config.toml
n_layer = 11
d_model = 256
n_head = 3
n_kv_head = 1
head_dim = 64
d_mlp = 704
vocab_size = 4096
activation = "swiglu"
norm = "rmsnorm"
norm_place = "pre"
norm_eps = 1e-05
positions = "rope"
rope_base = 100000.0
rope_fraction = 1.0
qk_norm = true
attn_scale = 0.125
bias = "all"
tie_embeddings = false
parallel_block = false
init = "normal"
init_std_qkv = 0.0312
init_std_o = 0.00665
init_std_up = 0.0312
init_std_down = 0.00665
optimizer = "muon"
lr = 0.0228
beta1 = 0.95
weight_decay = 0.017
lr_head = 0.0075
warmup_steps = 0
schedule = "wsd"
decay_fraction = 0.608
decay_shape = "linear"
final_lr_fraction = 0.0
batch_tokens = 65536
seq_len = 512
doc_mask = true
train_tokens = 278000000
steps = 4242
dataset = "wikipedia_en"
MLP neurons of a small language model. Each row is named by its layer, matrix (down: output weights) and neuron, and shows model dimensions 0-255. Each number is 128 + 24 x the weight over its row's rms, rounded and kept within 0 to 255. Numbers have three digits each. A neuron's up and down rows have the sign that makes its largest values positive.
After each neuron's rows, "fires before" lists the tokens most often just after its 100 highest values on Wikipedia text that the model never trained on.

L8.down528:114092111123111093110106102107114154145139115138110138128101125097083136172121122124085105138155134072145113137105125140150140121088117139090083142130135122095148072137107138138127175151133128128128134138113122131119118082141098132112150124117149103161111158130106132151130145111115116189123111187107151138129147094162166124143131084135122131124141116138145111134156086144131102146149149153140118137107090112118140158113130162120152105143133163135126078142081122136122083105169126155157183128153060178111109136097136144149157127122135154126119079153114137084148118118103162155117119134098160154110121109122104124140152135121144120122141140152073122111135119132102184142198109172146163103110173110166109124119123126137162128112183166113101122165126108141137110101100156
fires before: "1", "3", "2", "6", "0", "9"

L8.down267:112113122144127116165069126123112127150126137125116123147138121172083121140146079168127132130100146149124134105092128117158197103165091128095113138139121126124095110129099065168111133134094140129160148138129165113126119120148157157100096152160133085126133131118091171134126104077093140163059148111144151116139124092075145124148141151110092143129145115104156174162116102102122174114087148110097151137118188130132167162143142140112113129125098106117110100147137137119122159137115148144087163117139108158143120148122134116166160117096112127107125108126119137134138138098129146158123164125074139133154124126162141101079130103149097105149136105153174111163152156111136099110130123093181135135119140129182159092136104107145084154135122142113135143139126127139141134137101135
fires before: "\n", "\n\n", "ian"

L6.down461:160118114153115118125133116132103114140091135126146162144096136139107105143152168116110145092093147113132185117144120119110112114137092127148154139119114134115145113090063093150190145118145121130117128169124138146180142091123138105070147119132134080152117107090078136149200132090162122148123161118117170125135147110133120100171090096123138153117166113165099114102102128121154123104110130149091151151104164174147137124114127099124145108135120114098109108140088132115134113126144122137098120116134025153138161107125118103172146124103129067145099176115119106170104101118121127144105125160091144105158126186144123125097128147133107130116114133143112132117123117123144129133121142133101116121126107131169098109128092116113145136146113097166157120110127099168134124103129135
fires before: "0", "1", "3", "2", "9"

L6.down58:184129186095139140142117167103126141141131133104152115103130138102110112143106119144149133121124117122157147151138088101169110105145158137079192118104169094115140148158101157178104147135120088151128120123121132088158133092154125102067061105184128112095131173117114131139142142147119142142119102155131136136119112132150131161113119106117145102153110120071128130156095104114140117130158093144130083085111113138087141114119154105114114139119108122130081156152105075120100136067142162163166133111142117095136090160147109193158094148130135128166135136145142110129094130125152143141148138152127141140145139108136172152115116137126115122126131187139141095159138139124107096138112129104124128136124164128118120196136137124118117133124119144144164149145148155146121089156131139
fires before: "\n", "\n\n"

L8.down692:132107128167145094108133142130101119116089120102069125138145136130133138115143101098059121096116185133169149142129120138116111155144144108119137118130108161135135129136146124148076106131108133106117131094122119146179148177131132096130116123150134124162140075098074118094178110125117136150134141093124150123154136133085102151116087131108106152153167147156131141110118137159125135125113100088147104169142161170141137119172078119098146146138134131133137111127098111124149153114135146154111162101064022179105134094109133110168174141159099132156112182121144109115148141148098134142141113150141125144123121133156125137113111112112131116116141078113153132144174147153114132107113131164141152138113113143151138142120148121109128119151159170079128121125086142129132132141131120
fires before: "1", "5", "6", "2", "3"

L8.down621:134100142157133053130163119126167128094124100154162151124101135118142115130114149107106090096106116117148130115174124136172077121141122091115097155111133113150127089090093162098124093123125099106113135139130145111112111108124142091144113126145127100175167139094153097153113140136142105147072138118116123144136169122099078123156134136108124134131120086094166106134123144134126145131179171162114119094115115108165119193135096118094122147107113082145141144098092151103134131103134141130165123123151083145152116152128140084148170162145127102127081179126137108125121104148184147147125145136115161130116132161127131166122111170143102131117134163136097119159127139133133151123128106138097113115149119116150121130087132117098097156129090138091135087180148151101135116141083124
fires before: "0", "1", "2", "6", "8", "7"

L8.down400:118192163099141105100113182163133123123152150074112107121124140150135167161143138136137123137075151095113097104153128113099142093114136126140166087164128156114071121150096124088113149177115143154119148118136133123158098140057160127141117122086173109105141125122107135123135132166091096141148106103108178124113149144140144123145110163110157174088133137165141159128147098147151111157158112095140102145127109116155139129091129126093157123122092123116195145131167134082121130120154117140125137087165096146133111136139151120119102117111120095137140097138103149148185106142136091110115124140090140108135135095159136122132109152123123193163152121121161134146150145154154142151120128139115137130116109129108122149164100114140132125159099137094142133136163146105083104123144135
fires before: "1", "2", "ic", "ol"

L6.down193:099097161122129119118127131138127132114104145143069127131193086132123115140145132094094138129128156140101114141121169122103121120124139120146087133102130113147093100159137082146118124100110145114131100127151163151143133141119109159127159149107122096132113138039142129080155156142101103142159142140125121113120122165093137120191173081120125147164113093101155127068137127149129120088126092129095131170175124137099122126151121150130117118170129148118160148137137134157121144143160128103147139144144067115141125059124105103118101139150146089169121132151095096101143108132148147079124096136130137118153152131123112150172097164121123138118109169147128089100144091148127138150110111116094128088135117109103089129188128114122110132121151142098147146150133138097140132112169130
fires before: "2", "1"

L6.down398:142128123109123115138114130100161099173118140093152139110153131139160164097126131137160170085117128130115142102143084132120144140170097117109139123104158136092106124067103143106159119094106149108131129121103143167160093109109091131126118142093142126119144105164143143117179140126103124149092120116136161125119141140118177149132127120147053083163140108167131123102138132125132149137170127129137117132106109074106137106120137135099090067137117130120106087109137139120113096126103158148126114113114140141136150105146126172091119143089129119116140087094128117184119150135135088141086145124145126150128140156135148142138143090154185114151111146098121126149097109140164164137115114142153118110111105126121098067151187129159125165105126105116080153106180127140175146148109101
fires before: "1", "2", "t"

L3.down280:166140108080147093138133134132082098151103141123127134174117144119133133081131140154153140161111108152086142137105086156067143150103078087158143164132083152103106162116141122119125113092101146131104143111120141127131127131158083149152116091152160143124125157097163082114090132134121124106124082096133122141089111118146139162149101122103128166090151125123091121135127100164129168106158134142153102114142112122130134146147145099085172130167125088136186149130117148151125095140135148120126130132145091101088130119119123154118157092111102158149120165093147134127108117128123131134180131161102131132161166108139102132095110134151114134122135190131106119125126121111112090148129109114143183144132095131095149099138159104118148091105124102106112157182150091115115144127161147
fires before: "| ", "-", "|", "- Pro"

L8.down459:148140116145121112122136156139082167106147111115105142124160113145123121127099067122138123115102114123156140096118142112149124134131123144133109113136091137152164151145128101138171174124168096150110137129139158116153113133123107115120133170104108100120138193169132103128194109136102099116177135088115089112195153140136143097148142136125128126102120113150108133118118102113142156145091178126121141127136116132133145138159128120115113087116113125135136139131084120137123126127142162152150143139123085106149113099128106152132124100160110114148122116130115103086095147149147121073115116164106125157119111144148085161146128147095136144124082106148124148112135120132158140175090130178156143131133082146144171122095085132093164110108094118129140124183108099154062134044131132
fires before: "\n", "\n\n", "=="

L6.down689:170124160137145106136141148127090151122129141129167127170103133116188105127170112151126109106154118154139124110138127111101153175098123134121141156111114118151140140092117100109051118165077117137152137127194113130096152128145134100110142091124126120144132141120106083091158130097120117124147109123155109147118131131124132124106118100148125156115107131137144119159096104109108097092145123134110116130070151139104117120125160091105097148136114133148136154091100123149145140131119127122063116101128049105060133173175108100049115110124125139114129101089123116127126086130118115105158123134106137122102118137158151119123092124162098103141137141140109088148161158089186161146116144139148155134172119136109120122155117114096156123109130121127129126103123138160152132136139089
fires before: "|", "| ", "|---|---|---|", "|---|---|---|---|", "|---|---|---|---|---|", "|---|---|"

L2.down675:112127106149156119139099086134169089169115131154110139130126147100120126139115139108110130114134131135149145116093161118134128147128154105132089164142124104107140131087118129140127127153132153118158121121111099112140132120173130117111151096095140110135133068117100113142062106153100113123105091082124117138099109123113175156096128150111102152150167148144162141128129068161144130109160167135115160136162147137149119097092127121168091149094134110102088102088130144121139129110101121144142133111133199127130147128128135151126159097158145160086132155123143144087139118110136164124117141148112169135137157133106111137146069133105103113140076122115152134077142147142117102170118106151187147134114101130100136077137138153173108098119123154162137133167162139179157083123097135
fires before: "\n\n", "he", "p"

L2.down558:143139175164124183112123151114132161126133148122155098112149110113109085140106119162132122144174120128120139123153131183133131171120150107139086115110140147177139119147148137103126114158084131131101177122133084156124118107108139132105138120154161138127137127186098110109133116158161098127118108131093097165105142118152154147145105120107107148108140159139119190105111106144132172144156150116089153154136108150148118103086122116112120105149117121122149138142122143142133136149120151164094143112135086142145152148084149115124085152098166112156113158131155177127094138086106128084105114122179111138163119115130181108139123176103155166123172094133169160136130094134108111134146113063111125098111159092133117150109119132121128170128141123174156147102104116124119145104145101
fires before: " | ", " |", " | D"

L8.down206:102161096118154120115125081114115112127126050148142154061111156111127149135112156151117117152166117146161098150155113176098105140148099129151115136160139144134124122109077072099109116126147097128091098105140131126188148146145140100149152087128108134149115114149141130131125152135154154140144134128088125137113133158106155126130119124085123133124118141165124115142190092111142137153166145143151161105148141148070140124066138129131120164129129116157102095150091107172091117137108083151154150194144070110136123095104130148116111066107130113134137148125112127099152108152132180106146123173119129169133141108105122134126116116135147105107169143134117109117144149128149145130154153124122121126124136113133143175148139168144110164129115124132127124145082139107135177127126128
fires before: "==", " and", " =="

L8.down247:105128103125120130141119097142169102135182152155120142153162098164155109097106153138137124115120089115112156094106113115130158123122167140140160106101154128098142118093117138076123130161103158132143138066143111119130102161087133182139091122151114110112118136116172098133105116096145124114153107113128164113111148125112108161162138118116152172178121148076155160137108153097130097114173145108127078110155093138099129156163114122121095133133127116094111106076106074124141113151128105130110150143130096152137117144115104061143127145149140159132101088150103112141072109148098087124135161099144145104091149122129119115159153097129141124147095084135128142160103140138119106175159118092138133097121150141122116080115133129158123137118114133100121173140137109127118130159135091
fires before: "2", "1", "30", "20", "our"

L6.down514:140142117092138114117121121164141141154130130129123104135110129139126171121161104130151135109100145139085139112125144120086105161104175142156159094143166121115159116110135167129094089137128168127099164141160121141131114165122128143089098124144139130164105100072161113143115117142178154147111111158141107110137107159135146133114125132126078123164106095123146088112130109140150126162205154163172117127114145128160145116163154117119122099086137141137123133123127095124104125136129136101107177126136073197139146112135118115123124143119133125122143114169149145129120138113122127133097100113124084122094116138151150105169084128113070099122069194126170127125123173143146103163139100149107160103079153107145088116087127161121126100156105135132111140110113114162142143110124122
fires before: "\n", " M", " C", " |  |", " T", " Ret"

L2.down259:131087124179134097152129130166087132132136131093147096121072132064103118084084112147102136118101141087162141092139143151140091090110118106137186142118121114144102106131165132079132102138126108158130146104129057108146163143112097159125090126142118179124124126152107144126129157138162137104119152124116148143134142129089140142112105135148148136140154114120142135187133156134098117125104137116156132126143131151139116114097128114120126156150138140079115121111120184143118142089138105114166140141133170126146165145101110129123103110150144076098131102136178092147165143128150119127085100106078105121083099113104137122131131138125116100139150116113103089143140156167143176100114131139097145105114075140113128168117150175160156145139126151126159161152115110120106131117142125
fires before: "5", "8", "1", "0", "3", "6"

L8.down110:119106139089121119111107119141098117117123174132102134170093160134082125151153124109118147092137123148117101143128152100081140110101100126133138168149135151156130153123095116182128129138110176132122188134173112147135153114157128164103154147118143123161137123138170125100115151112129120151109076132156123113101163149137124150163140134164134162128116117150110152150088118135129109114139137175148155131111138138092109171117149112111157133123117135120144153096140151103118136149107102125161131114128007163133133114136136138109133171129102145107125124124119125144112141139159109109131074163139132097141137150137136121081112078110094143136112104120107130111070109160134111175107120128139098104157097094102145086111142096100129127144144103089102101100113127133138118132119063
fires before: "| ", "|", "| C"

L6.down302:113113147094120137145105101101151106134125140121106106093145146140095136105138178142149118133110126093088129130108086134076112104159118158147112098129128111104111092164145115129160103123130099200113056134116159111130131127125142103129102142107142143117129136133145161143140113136142125113129101153114111094109147103134116128170116134133122117147070143149096118125142132113116144129061147129130119119150121159131132101127135137089111145192162131136129184158101136098087093127103122157164117159126113133140117148136136159123082158139114133138071181119138115130161204167164108147098080134143112095136107123101140113131155127134157143144097132094131097148122119136093109157184123113137087107154154122103137116096132111127100106131120118112136154121193114147137144185115123
fires before: "\n\n", "\n", "rown"

L8.down82:118126120106104134154141110097110092133102122131115139151141135119079086120106144126127117134108152130114091128140152132118131123133125134159154120172149132146102089130155094104128137136157150102107130100112146151119154136143126118120131084118139101127092137154151107085127081130138119141173108142102104145119169139100117112133145078134147090119146134143106103091125113113178190092120108121107125124143101176138147154145130122091101132152129147136137145157162116134120153110142140136096103101143063110085157095096131103148152069130149184133103172097129170130146100108167141134134113111141104125168168122113126113177162100103125134108139167142140118110138120114168170096082108132131188145098091137103140161154137098141142163112118165100086153117128081150138174131109109
fires before: "==", " ==", " and", "ing"

L8.down29:136136186121160111132112134126141135127102172095095149097116157129173123113108164100126087166126130081110202104133158108104131118112121106106086146152049148117108141142106099086113148110108108083127146138191103093106114146123130167121129083142130137122137135137143156118131079141143172128162113151100092092120174171166129123110078132145133116102115141093134112089156083154149188113184133181096142075125119115134132123118125095123135124176114135134096143115120130112141108099119157168152160134098076117173116145115111159131133133136140144115129147152155131123150159099132123149098126153150099114136135114130115124136122122124150093112110124177167134144157138135134146125142116097119132101134077128108125125154128121133105114114129150138123123148120149140137136142131135
fires before: ".", "6", "7"

L2.down493:176155166168124161112144133156125127105120120139104118137161129102134145067119123132109130111123119139119130159127115184132107121141090096152114099126087167079111138100147182144122169120154177155126086089102100139064134083154114125149149129129121116144128129131117144104168107107093134105120123122133082149140114138131120119123149165162119119111137121138144125159190145126095141139136151166088143136081142156158166132141123100157146109103155168099114124142097112111126120108122157141173142118168153108095120129110091116166150147164146145168078115121148116115141085083128116106135119109129144131103090130127129100097107136156142131178124087126127094108112147100080163094137100113127161119110135145090100144140111145120094124137136124129113133121133159125127148178137074
fires before: "1", "0", "3", "es", "4", "6"

L6.down272:128134139181131117104159153107124118136131123133122061127091177121145151080123115116147123139123166133193106164108125127129135122131114147134129143134144129132116112118143163126085129140126122123154116122107119204096094081134127114072119096138125157162119082117167157127144125134093149125140116133100125142151141119138135141073113143104117076107124128124129119139086145112095164091092140141101126122123131110121145123131149141139152147132155070118117105151085175155134191130119155112169135152130102142102155137136097111101102124095106118117106149118172063075097111150142101167146102135113113067145110113122124078137144108112140166097101091118136134144125141136127139121082143131120126165140119142194113084147117126141122130156169129114116134099122130140106152111144135
fires before: "y", "ies", "ied", "ation"

L8.down246:055149092135118142142093107150178156151138138096091114109139145118119160081060091125151115138118090143105133074113150061100142132136126124103142114139107128111079100171185108128143149112116157122166126107147130142128149092129114168140137126131100143138111131152160120165101119115126160081116132148130136151126117120117117098098108096155090137143148145152162142152151085116138125111140137107148151109128116106125149118139162126121161100108133138101110115105112135136103136141127147163137151134141111146072115125157107086144111153131085142119120138136148097153151171152155123138115177097085102094073129130139119108108171108110120160130129113124118125177121152138131100126116136198120101099153106146135113070167084147135143123127159110136108116109134104113113148126124103
fires before: "ies", "y", "ent", "io", "ied", "ying"

L8.down86:146096112129125145091144120140150165141157154127148168126102135128106114150121136164106116123166136124135084125164102147092162121137155142178155134145131170089101132121109140126128102150108119117083103095119100141158076117141182113136132113132158123160117116105153168119170156117094063118134107145149134109125124139108136104127169118112089130125108155130149117134162143149162120128171115124146197101130111154087121134161126144139119114061132139148155128111169118096150144156146168148113125117116133110132135146128156135162137132126120120189096107152087098070084080116096148154161141122138131161156123112103140134141135131133148110147098082139172186106123152136120152179121108112143156131126087114135108118135131098103128114127139121157152138125127111121144151191112146
fires before: " | ", "land"

L8.down514:172102121141101140127138150133093099130146098114123122115150126115107139139141073147129134215120102068116167135136102118148129140119139113117081138110147137136118089189137107138126114111117118174118156101143082132147157115142124103108154118104133127117126122133083071129123097143134129128148097145128101121147137091102124132120085144170083131130120140163123109125126127141114159136148145078115129110130137128101153099102136124132085178145149161080088140131102120164108118124155113188141100147120131126140097113119142155149169126126151124107087109132096135150121192142137174153094147140116125136108158139092153116139127100136130083200145143141081113138123141142089137125109105150117085102147142172100147163113102164124139125120117104131176125098156129126099107130139136
fires before: "\n\n", " The", " It is", " He", " |"

L3.down388:120122089138148143144100124151148126168161118144122125150111142138089108115140110144139138157118126138128144111046099118125104146120098095148110108143133122182110127110119145155113101150118109147128115151140128139125130127082100123087120147161107132082139115118074150118119103128121113113103134102131159112128097092187165126097156121108140121127143135125152126174152125085116134141138126136110140133092136126092109099135135117121133092139141105172088121112139112137123084070132152131130146116156047155112114097077115107105106114116130126117103212131103124123128147106104107118103113134108079104130078204139119129140114103124087147126099116119115157158133153100168166177119100143134128089095165137128149112085143075100141122142115165097137135125120123113138131115133138
fires before: "\n", "\n\n", ",", "son", "=="

L6.down233:176118125131132130086163112085121117119132103140147128122160124130102147130101087121145141104170172112122100154148114097094125099156117068154113108145103135159183146144136121116068115101127100131103166135067114117112088095146133125136131132126133083150117071137156096121119134137134148109132121127160109134105114137131117156109153144124104132156092107120143181139150157139115167159104078138131175097132090132113098121089108136063106164114148129102100152154090145091119176120120140137139110138144074153108115139124120105141133138077112125137127150137125131124109175143157131103157155185125169139148141141157172127123126114125133087131142179144144129112133155121134133096145152112103096131143173148180108135103118126123111100166093127122144122116098157107110128127121140
fires before: "\n\n", " The", "\n", " He", " She"

L8.down644:117111110138093122087124174164124141125136132129134130122095107124147137116136121151081078100135062129127132091126149133120112153138108140157137117100103161106069103151122127121122124169138133137149105131160102127114133137121135162151116126131139128109160134074131123137156202131165096123131135126106139113108099161130110106155128116141115142110142125129120113143106098143114154072135120134094146153144144103139117183160135133127150116129136132128144148144139083123123114144154099085108127131137058140158118134138145095139141081132133126150132124134117124166095070174116140163110153104117117123120103151115109101174094178097083131143146102135141125117145142124091164105098110137124107148153144110124137139144183169118105109082134147109184172111118066080151157120157084
fires before: "1", "3", "2", "0", "9"

L8.down595:136130148133135157120114121130117106130111109136148111114118126147099127098120120057135144150142166116090127097162109156152133113127158147128131132129125093136138156107139119117118141092130132138120115150133148136135137149145148129111111148110163137109147116079052147137154128150111128109126087114105128138150120090126128086113149083131131177101158125117140135133116170116135160158103094103156092129144141083126084079093151108083111122101132142119157123096058156133142145121129109129125110128113086101143147123124141086135173107107116151130149159127122124136134119199140132139124120095171131119170127133134154148106064144145114161116128192097128152138143125143111111164127129103124101117096213089135111116113124126101140080108091145152135128105111126129094105200140144
fires before: "\n\n", " He", " The", " M", " However"

L6.down332:144123137133119133112106086121129112161110123115152117116172087114107162151097100129130107211141134171111152147130151113144106143125151114129121139120110126085119100155142141143152174119149131160137162119128128122086076162140124135146147123189092115136154118129149091129145094134137110153127143119104139110129123127143140119125115116111122125131099145167149134144133136128102142129123106121072126139132124119112141129144143166080103123120110125151145124147118129133098179146121173105121133102093005094140136100073119131129164157159176120126163094133119074140133144115137135138130122153119152112143169152168133109158136142119135109151117157146145120101112112111119170124155112106103079114132090166122094148099154162154127183137159101145095129117095161148129102123132140
fires before: "\n"

L3.down170:115161117117082116112110149144104142107074118113120134119127099153161147100113106117134133036104088128116066131133113136118119099100089099145163129115113195122105172133101158125140132159112153148113129078143125125137111132082132179136117123119152141139135116093184108120112126141121096164132134119101160125123132145078112155150174127086108095109151119092105135125150127159130128104152126098141126128133131114136154117103138093116162140102133123072149125168128129103130125147096146146144140095118087174130121094141123100154148130115102118103087152092140169143105131161101104105127116122111151117151135148137132074130126129137144128146096118173106123129136159085141149133106112134111132092090145136101112084149134156123131117152103173122079138094125092089171125150134119
fires before: "2", "1"

L6.down425:140136127104182147095153100123128136131142106151182135111143149120172130113144086149150105133099129103122135113098111089077135135125154132137083124102087139114120116094155149145123100079138134119122139145109147133133151134155128148087108192145109131136115130146143145151125150136092097108137169108115141143137105124178099154133142145181163113103155126141113091132157115184149149171156156151081150135128126100084106109137093068020140139136140115154164149107089140120147099151129101140113150130148126118143128108130171143155101121096121117149108135102131132158119123099141116160134121161141123149132111163094081188158108154149108132117107144146139137115140147125110147085156099145113127095103125105077127135143133124141123083146121113152128117116135124138114142133154116
fires before: "-", "- L", "- N", "',", "- List of", "'"

L3.down11:142130147090170116148111143136132100155103113150124091147119164089101131193135164122103149109161106130099100131111096145075154121114141106087140134133130146155134148091147143090148099126100147094143139120092122099174158159154088150154089141116117118116167104102117157134144115124149151116137104103125128124077099083165160142123126149151130116132133175133127143128147112117169141119121138122125125114161148126161089168127137082118133137101116062116174131101125133148129109131141153150133085148134129147136150097103134162155124123104150129119140147117131115119060123141104164157088105127110139113128136151074098088132108075150113126121120132114105107109171119108129091149079109136137144195144151137071076122117154097128138142130144093145120111122156109120111103114136113
fires before: "-", "|", "- S", "- B", "- F", "- P"

L2.down34:181121136122137099122120124136128138132101165149126150080139159145110108130118096177146144163109115107146118130137150110092140107129135087081105106133120131155107148162139121099135116112105071123080113129082123156154145131102097138105138122149156127113121092112179157144132126139139145088144097089124135176103110102158143130140099113139117132115141183092119142085168165177129140176163167172129119090147138123088119118122102141085111116148086143120165158115160091163100202101119153137108128105172108108114130147129111143110107154130137137133110126115110142147152116128138134167131119118151132152133149148090087181113096103111111145099154164109119125104097097138127123118118109119078130147136147115148110148138167122087147153126121137121110144087147090132131152140138086
fires before: "- ", "-", " ", "- L", "- G"

L8.down652:119166147124168118113126166105114174137164150132107163126156135142156132142116162149112096119130124142095154119108105134154140123155168099122130134164098136128159139115133143095138138148155124084137148110128124172084126120158128131105138117125156118132119143121151123101119088102104137151149092124118080152177116117171134121123133165152124164133136137154116153146091095104097107083136125158085122116156176115121117121115116122123107132093154120125117120119108087140075146104160134120132096159138000132151160165114117160131143124156146142202143160111153139129144128114108128101130149117119134117160127121122140141082152141123115098096097168145103139139090116125157131123134171127068129111128136149127137099103109141146122101135129103140160115124132105132163117152111121
fires before: ".", ",", " and"

L6.down430:161125151141148126158140118081159125122143162141117116132099141132134151178138130123164092080114150093135104091100170115115140136095139109100126128161079142144131086142089108106130166188116132148136137119133178096105130155118134145150125137130117084133166144133135126152132117122108108160126147129143092146109185103091101140167131151132128133120076137104127162080114126087092134078122149143113126116129171108148144119127132105137091141119135143122104134116135093110084107114101098128137115127126079101127120120107122122115099125151126139100185109100121149103149149103173191100101116141101113115136111154178116104132117144130090146158142154151152142137159149118159129070112082120147150133129126136119131057168096188133143160126154126124140115136119135127134133141103171
fires before: ".", ",", "gan"

L8.down304:100141141110134154160150094101137144186143141114120121121154088093107146111143092138118123112141127126128150137152141124143128134114135087108119182150157123092144174144124128142140132123118111130117151106097119141120092147117114129068161091125121099103105127144141142102110138138130134126113114143121113119136087126126137133101097142109128155181093102135125126126112115134134154139157151182108144144149167102116174180080123111091092098116124123098083176153110110108154111130181131159140117170125107142125142095168159101112131096123135149091122117164150148140087116164104167123100133099103205097126173163143089089159136131171126129150107129110131097086144133121121107173133117167097144101113145132097098130110096137116131113128100149166131156098112125097164162121163111
fires before: "\n", " Re"

L8.down519:119112083159088127144098125087173142113132124145161111105116129059085146146154125148138127091147053137137152141153152108172151125145117095164140119151073115128115122092138127122155117131125150165106132129137098152150120145114133136167139144175130142113104098137152164131104146128164144166098127107102135137154163102113100161115126106146183139110128114117110118149103126146141093127134162129144146143154074138134130161079163182121126118116121108072120147093108132096079122130108094167144112161147153130133124107126157143131102132111124140112113131121136149157138127099125125135147137128101115131164126111091108165116152099180130149136161125119116081153083133144105164178184152114144123109112089133123117133132133156114098118174153143112104127146154164141160150103149125
fires before: "1", "2", "0", "5", "6", "7"

L3.down0:156111105142140112116154088117134084130132104134110149064117114185172110175141144136114106122106123102119115129130129140103150098149141118125104102119144118063145123132123103134161108127153143147116109161124108153121138147151130150192176127092075104120130093150064112124176144137112164181124096110119121150107109144127101100126154124172113103122110086130139144083086117092123095128153086149162129116136148115115151135164168129131112117157134132114142107137120134116145123118111159114157118128110192147123148122099148126173148125155136177141151137161153129124100165122158112150135118119069163142123199143173106134144116110139106145134130097161127120073117090113109104161156141156110131128099121114132131134119151118129113133137097114168160156151152104112113137121126119
fires before: " |  |  | ", ":", "2", " by", ": "

L8.down323:080132146168107110113097131080120147100134124129128159126142117140133150162112129119150120118129091097108173163096120139155070100153167086120116095135134117089137150129105107113128140158070132114110098187138132114140165194118106116139135116096123036140147141115155153155120094186132118101113126137160141155174151125151136082165123146166140133125128125108145120160158116138151112112139148133096147112075165134182102132146092144148121134131147131162122128116135132112136156131143119096137158146179083109095125143116142129107100139122173132156136155129100132114156097178145133111149140123136122125133110124162126132138117103129141110107084165096165134136131118120112160101136110146162109103109159131138156135134167153130124113141147160134109179168121160138142124096119132
fires before: "\n\n", "\n", "-"

L8.down350:095122111097125139134157119131126141130110150121148116118142117159102225075153126144102132132146119110119138121137123140165104098158055101081093147123175110145093119125147165136141118131120104146108157107181143105129151151138133084115094136106127087141115166142192126111125147132169107146167090146088151129122140148147123133143121142153150187126085151154137150130095176123122121138132134122088140162106143160158145171140129145152109102134105107069113100144122143093101104133099141093155116151129117136137166137120105147175176109124124143146175131112152134115087129151127127118104169092127129142119101118128094131121111093143125142135137180134134120132155148133128098136081129128158133129087141120134185122133138137142099149137117104122111173135134136167132101113132147
fires before: "ure", "ured", "ural", "ure.", "ures", "ive"

L8.down162:102051102152123101147113125132149119100149132102092127165137138133106144088120121123157136128158115106111131157088120119151118151100140129154092132124149136125109111090113146105143133134102136128123154161115132113111153107110117135088081116140119165107146144132144047144116133149124123136120093151105124116082109099124097143163180164099119151140127127130137159151112117151149148112150104135113096131121137126108111198136137156168090190107127155138124117133139150129144116126165115117129127131151103138113125116134114156095148088176159136136143149121124100160130082095113133139090078138121154154121129161151115145141116139108105115114148162123107166137189129132080106188096122157119118134148162163150139134164138130134092145143172126135131165095076122155147191107097135
fires before: "2", "3", "8", "4", "5", "7"

L6.down292:101132141117152068098132105111153137141157120131118144108137115147131106110114104106097135091163090110151067155146096165106143117122143144105158124141097148107126127146152154099091139130131129151131140118097132096162094115117140131119173139123120127114135101138188093061164118121087171158132111088126127100134134139130126121129148154142125118127064114125109142103114175115105121091107131118082080140073123099090135125150161101130109130140144137159121119138126107123131137155145094113165116159127088060094159137144130159155098126088109105097083110114110187126121090126164168114147123109129121136134174138139154113135129141134117128181116093136124148094117162112139138164143118124100100111167149090108146102116165123122154120114111146114131165115151081106116123119136136
fires before: "1", "2"

L8.down541:148124130150107178147132151165125127095130115109075135072130092153107155094150150164164093140162198167162093160115132130097104108118145130154187130108129165120142162144146087158101164118131132122155145113098109093112162117132116130115139148141131114129140123146147147102109139124107134101144144082134141118140164155120166128077160108154141150142131114134121137113164112125142131115125093151110127110130084123184132134149149161103162104127139078195130105133152136096137148152130132110166083099154104119123131131131139129104131124109100101104172134134120144132136145140113133123128121114129120077089101143135083123142091144116066086134118144157122148139116153128084121142099098115156158186122120099101099171129159135130131123109109127112149110119104163145125079118112122
fires before: "1", "2"

L2.down291:162138172132151127112108128127112126132100103114125106076171183122086164129108080106134163170147124112150137099104141142113126120130120153140086120154094135095114158157160157136082143133107131156151126113168167136123112133169172133142140111151124145170147144105166133171110147095103132134105104084115161132151115093107117172145126099122104167142098105122138153144102113136144161127089121147123107125121129144108086107122149111134093179088144148101104140135083095115123168152116111154132139126116121093137123123137092128161188156150111140154102160134123150138084086149132138161120114124128120147134127146145158152102078083123100133152105205108122147101148127096122091167105112139102112168136169110156129108128121147120101156150118164147135128121132129102105123126132119
fires before: "\n\n", " He", " She", " The", " In"